Part of a small language model's weights.
Size: 13 layers, width 448, 7 heads of 64 (1 for keys and values), MLP 1792 squared ReLU, 43.4M parameters.
Architecture: LayerNorm before each block, untied embeddings.
Training: a variant of Muon for these matrices, 440M tokens, 13440 steps.
MLP neurons of a small language model. Each row is named by its layer, matrix (up: input weights) and neuron, and shows model dimensions 112-239. Each number is 500 + 50 x the weight over its row's rms, rounded and kept within 0 to 999. Numbers have three digits each.
After each neuron's rows, "fires after" lists the tokens most often just before its 100 highest values on Wikipedia text that the model never trained on.

L2.up689:621556606559515438487485551538504483391565467456479520525521567481435549482496522612496529505464509536443371455527522479519520497643562443451592504477454498479488426496399383442476522579570456433495461509521504578512510401516500588522527510550419500505553419535439459504473448509500538525524585486500464542579426526407573483534562499445459504541463460351570629456463460505491512467514
fires after: " ", "W", "E", " o", "-", " and"

L6.up1311:491528519447570478515456452525495503402472492407530522467569571467571539493541522508509536465457516537611514523539560456441508589595489497557524581473506523484505517510622529544509574530507442526497561514380571474467430478587497481464466561538512622496506510572494433457592507544472464529554486475511463447502457555494519503442529411554466549479539518549594482506562499511544434473519
fires after: "==", " ==", "3", " ===", "===", "4"

L6.up1610:530498501460443587618496498542528523512589455542435559493598406432480455578566545522502480549485501507483424507458517492540450557492519518538450533576604494553540502505544441620446406429418537449535464461444527408400538510452436468481498434501512516510454416449453488564590475487477603560383556509519516518512474497489544423495449392433487531412485449441466478552428481559590538548504
fires after: "9", "8", "0", "1", "m", " m"

L5.up1397:478572463544449565571447511541502535528514525477519441558544559593509541633463528494421414557572453451558440497483538502490534579474596448483517499531500458528519443478542463506413383446462461545512510486472494510492461502567526522489401487493445541580519535481602471477540572576409550482510505497467440522460428516508455557584537539533560517495540440469474575516455521598545523500481
fires after: " |", ";", " Boston", " ", "-"

L5.up1363:522559480513485511565535547567575512416563572496518590474467529511440507493485456396468536500491544496451512527492561476487519536465490449500593456480492577435591556550451505494573560564426533549523499631521574426523465424417507507559414467462459486482529439518460493552506575531459531524450511555504565504535442450522500514373439520560482509507450536501463574476419521528563520617513
fires after: "–", "'", "\n", "/", "0"

L6.up613:454530612478535394472533497473460462532463558514565464464489513513526521476461523559469527523400402436616407456406599483399549524452512556459500531464481667508511532503530497421444444489508475490535560489479530510435552581528416588456571513421477575513518472482550511538598457517566451557528456522554547508445482507525562504521563606431475491541501505496546467570521515496495496434557
fires after: "7", "6", "8", "2", "5", "1"

L6.up1654:480477578596485583525503575396451471476665561509499465601487467473428485488584533461518404602446537443504436552488453397351557524432590454512584528523386434530490557442578543441479479400419480470547538375463506604554531399494441522453485496505500409448489509442503484519565435481478510582484506478515433402438536483491440587559426439556450463545467506508501491528546532553503534489405
fires after: "0", "3", ",", " ", "5", "7"

L6.up448:523485493546550370494577527457443475515441508548495512446526520450427486506566533509463554563501476418542505502489502562526581448481465555537507508572485493606447438489364562483476413496522586490576453483412403419468468442456484446458508501409447560523542476602482532546539480551484482598465540499441489491439555472600502580451434456464519518517530514519449476573417521465531533482403
fires after: "'", " (", " in"

L6.up332:515499503503469519479578515581558461442508521408585552517427556529473512524476510502501513461478388505495445477452477529506421489478483524486494515424482557559515443603517493378494468451448516505597512526473463492466510569463475503477433485519516489583474473546476495502585486491534531556515554508561528426450530477519495482485533561533563520540489550425607523568491478475455493580471
fires after: " ", "\n", "z", "-", "r", " Erik"

L5.up1037:565497438491471465438547465574507493511593458405493586589549525402563463407462537529542441456488425509579485524576530491481513447493512474510484504522452467438545491559407431553466518533459460482570508518460369439425508611545531522493369442526577620564551430462455531584485430532490483565452574583422556519463517540547435581512453537476486579456580512555588538473530552430472442439493
fires after: " ", " (", " F"

L5.up435:478482515544451518445491493533521462624487524437444509476473535483584499475455584559423525473471502504574493525468453450510496486505448496545435425579429488444508454563481533477524435475496523480604474561480481516427546536456484448517430483466466554418460440509469489532414483540426478427473522499437452563488512514554460489431501426468519464366569489510548484563462447424507432500487
fires after: " ", "1", "3"

L6.up1748:485423482505568550477477583471480509479466565335457453485549496590437509473465580588465484486422436498539576625486531444564447494552494446471519494439475488494522449537506464475511549478484535404466530494527521515510453555470423500486547549618514548490465418528476470494597484459465511487430497467523486464539425476502502501486480417459489463453485471561568548466464489480431505505433
fires after: "2", "3", " F", "1", "st", " Z"

L5.up633:469555559480580523454435571516489379539484479310423524487440533510539532534546456530555469536513516485445462548552476426519495534515514443528565534479394487485494506492380497468446514423522527441446547534478525453529542483464449557443463421484562506428508509574528538557456523447507491488533563501474452491434423604426502453507367442534465465524493484508594464502487490479503454500543
fires after: " ", " —", ")", "2", "3"

L5.up939:468516492523532425582483453522438489443579499456480456421494472428456394467552431554511531520556495552364530507570442521502450530462567509470374538610467576520516499553453426528444439480513547515635488533507540461506503528516510500505530471492501538539579480470478452469509504478436563569410486531454512457419504446432525487554501492507468551466529441507477481600487516525495400483649
fires after: "0", "9", "1"

L6.up955:484530479482493497606478628477539473566573481466574532556479522439512445488556525604487527475527500457568524492519424575517468434467502541528545498421533450429546508616439427448526545429478433540626500521454550494545520520500524587560513415555533475540495466479520457473512509488543435485544474502453567463484518559576529511475576531491464488390465579501509605500516506481473348615530
fires after: "ig", "z", "b", "r", " went", " s"

L6.up1641:433558580542488475487463548433476485546466508528538450443469516460450459452474517571546517472495412570507442453519524516451492484528510482475397412499528543506552426404445532461442474493458488552537457515516567528488604611583508481587459501547498509494509452511449503561533488498455539492517490467547574454492540434511567485539525462355549465548556416627510519342512510500532442500500
fires after: "1", "8", "3", "9", "0"

L5.up177:548531449604533509452501487470457447429479497525515501539459465524503500490471528608454524477458586481479493571463537460504507501469538527489503566524514565534445499483404406455449469532540560390592469580447455578460459403478480482563465466525542482439492463567454559552469485555596458495534480425478425550568503404506523526486464497479554538584488570626491475566508481424507482527486
fires after: "'", "."

L5.up1495:508460389506546527535465447448537484485508505431508498388429491470441493485503596480486472433494426524463499447439492466451449495531466496595451539534458449505494477503499577442524491542527410484659523584505540544512473454543520467570497507565608494396494405507411488508492485589540516470460659527512493498504558411535536476465532485512552516464484532486562441539510467480515349438504
fires after: ",", ".", "\n", ":", " "

L5.up411:575445538567469447479532423584535543363498423425420549471469556481479549540504465459579553516515471447474449525582415497463521491402514480501589558559497381436469536469454464455559479488418481541546502491459495412443497499448500513530532482429503437466434442603480538474515441522529428554527490532549502535498511548487504556450466433451450604486443534477484438520497469490502610474437
fires after: "–", "-", "/"

L2.up695:602522483455508517583479444583511448538549534472577380555488495390468517434554575514442541432391476498350517538511586521587515538498453503523517461474492464581460432544537504572472529511505487502499497561445595576466485531471535439531517400521521448555542479460494554454448427492497537499533465458424506532459495490540468525586511548497484504484556559503580485517490554510484511466509
fires after: "2", "1"

L5.up1688:460481549488475375516445479526497399415406433431542502448436480481454484476525505509439503408451478414480399563541418494506516543450487511449493435507575496529463442430590533473483563456552520592509581571418467467532441601541531504462471458513441503482512432524417528448558525635495382570558523494482484533497521452450451470511524551465549490450509451464570506455510612478451441557524
fires after: " ", "′", "5", "2", "9", " En"

L5.up1673:434515487529562468490535524483436514441467421520574588605544522463550445577476589474490438480565537474527560491528496495499450446481463405441509412555528496424495459408497463513650443445486510510541528449406542490599446494521544483528370551531512441506484520447523492455628488512514476507567419533467403509395548535550499514491448513489522516520513569520511508573453472463525521484466
fires after: "-", "|", "\n", " Time", "un", " |"

L5.up1464:475441444529421476584647485516510517397476402426508461484472491525441426530524539532532597524498565504528504521456417493503537457553527558460417537507441492468596494449493508520538583537486554561588523498496520442472476470394503420511427430548536501590490438521471530477526500475483507554432473503483486472585500599458453492381472414536400501560438464505478478474452483509423504511488
fires after: "–", "-", " rather", "9", "0"

L5.up684:441481481615561466559556551533493509404444440539366491491542467602508430500452538502472467450530407621583448517480519490568497497466488519551480506416509494477468491439501522466495517540479546455519526501462456522544533433578526440443514476554475502457554485586464508444563360500493468431471443499466471407544496582529549454599547485448497494499459463492447565442550514522468523504373
fires after: "\n", " ", " Am", " #"

L5.up263:444474527432435418563411457532442429563381499494472461492528492522552527500471471534384409427454480552527398486553518466501490546474498531467417525449517507469501542485496493484523522497521471578506424500460570506539464489593495412555415482456596473500472496466520515415464497511450402387452539490532421538539454479514416504567547546409515443455532509546470628386443575566432453600449
fires after: " ", " ("

L5.up337:483598481491501487517476567479542480424519422414490546499511637541561499444438519656425512527458490546541529526537495477533456562514571441500411531490479590437507443485514531524508508523571504484456506474505543499443584547464510449543516549507483506594507478513520497496401540541425530476427476456426527535497540502440562471519515435413532504505533494429511484492502493462541463499490
fires after: "1", "8", "9", "2"

L5.up1304:564493419432438543615557375526516413375537438535514568496492571482566478446434490500506536500464498520455528519417447468509371452436516520473451526490429553488473515494529476503339603492554510504509491512453543473425548432511522526509495487516494626556522524544483510536562476515552401516571504481507515573610508498502449562631487452408486528500565505547530448587594505524491541563527
fires after: "–", " ", "-", " (", "."

L6.up1493:576502499468473510620587514525474548532587461436487493530458556565522515504458437393489511446487421519464540580519459493401479543451618480510476517490550483437447470528478538456542551447618499518522454432493547488480427553410428452433483509525529515465461526416454417450609414427590514505486646512473548484511435472524466565500442508398482419504567456491434562382576478531471539518627
fires after: "–", "-", " ", "s", " \""

L6.up866:430443460569438420459461558519558514504497419481479553488517438420459500532563490510590550450455436571499523468521497507496504427479531467416583504510509454505590455474449570509524508424500477526516463588488560524479467540487442429547593541504405562469555539541390372457512521403406506413456520587529471470465547588463559565487476416412470491536401474517433562418518547521592450456498
fires after: "9", "1", "2", "4", "7", "0"

L5.up113:368468469494452435546518520512526523413449494479567511591410527509580514410536469498456314484487528592529521455620511553418489559516489517544528464486403463509500436565444496465579508494457462446490505481458493470499480502521524532541545392504467541490630509517429441449516426468552418435542459448556547582434522489456521515493498450492538438437462564496556471571421534477392558452531
fires after: "0", "2", "1", "5", ")", "3"

L5.up343:501598477470530465513407389505485433479566548489434415464338486464476480569535605416512547489474538434449517419455537526484474601513488579513448530588547462533519477593496492464504459493472505616450459569489568535531457524491600538458436386442441487597505381482487514586486473463439562513514499560494583358432541470414415456546578535468503500485551533501515532505542604615418471469556
fires after: "9", "0", "1", "8", "2", " "

L5.up1542:408507528516519467535519401533408477517547555459596453492472548483573520407493580559481519371467445454419431436506634465517547532446515518526483565409513535467454482534485519531477503473524606465550549589473476614413480532493519517528517540479463519474464438465503371499591427462448384410468496398460425479473471540523522507417483473558481541481510543534525500526490549419486451569479
fires after: " ", "1", "8", "9", "h", "3"

L5.up1420:360514480530495478441441528474473630565457567491427651513487509501419519440534510569430435406468542408477517580620489492508514494564498557441502526502498556482459506546456532559527543431423500582497437501485424491461573572485469509427536407589457498527543450468458481560431565509493474526543402533500474536434481534418617520461486403454415466462457528461442509502542500479565455499478
fires after: "7", "4", "3", "8", "5", "2"

L6.up108:553509517466582506497467542550539531556394510476548413490614516502408555563460513554500571541569435517543420459590456476539441501456492500554506505434473433436432513478476488488530489421489529468474513485455548514451491550643468504497440478397479474451512503409493538515473423539546461505477536455489492515625398442454455487578519502473490464591423457497500495484451558563477464519432
fires after: "0", "5", "1", " "

L6.up208:504440442475515497493467439467370505510500460513494475496533508543528474429534436509489467511460533402575526525475452492597462575528527501542413482461527518444556418462496481577388516384480450630435469488536521515438494448527455458482417566500490426543610452440411477548446488493485441528498420415563492480539439469435514568489546498545512466586488537378601511472515519542522492600514
fires after: " |", "1", "8", "2", "6", "5"

L5.up1362:514524460446439554563503460541575489479403540548457583450475482518503520507428576540455531527475434492508368482464553507483439542504522504567500483519586535448522513590485480538491481509493458536512492527448508527456454481530486457478408553484573511545572459587487476483552598515565556458341477434478488499493523463485442525439552548491510412492497504461527542615573596536403489477396
fires after: " ", "1", "9", "0"

L5.up216:481493474459569497455566548464491484489525490497524429485482528505542510481419539541539525529485559605441498533516421548472564474436454444430531459456477450468461504557458556503578470468519607475550434566552463487532427463490549576543540522449490592503439569490507549432511449552511523501510551460533513514486438455523520573420476519428549463474565508474499549533516459498503536501553
fires after: ".", "–", " |", "-"

L2.up1000:571487530559531517466530458444448420447455488527422610526482504536555452473447532639449530509488532453501508566426559544495446511516602555433539534551517522505467543519532438480624530519595510585464421472496455575493523371428456487530534417529454465560487474520497425395497497519589487446490493500501470602422542551506553463491457478516509486524497567479524488399422451519418547567578
fires after: " ", "W", "E"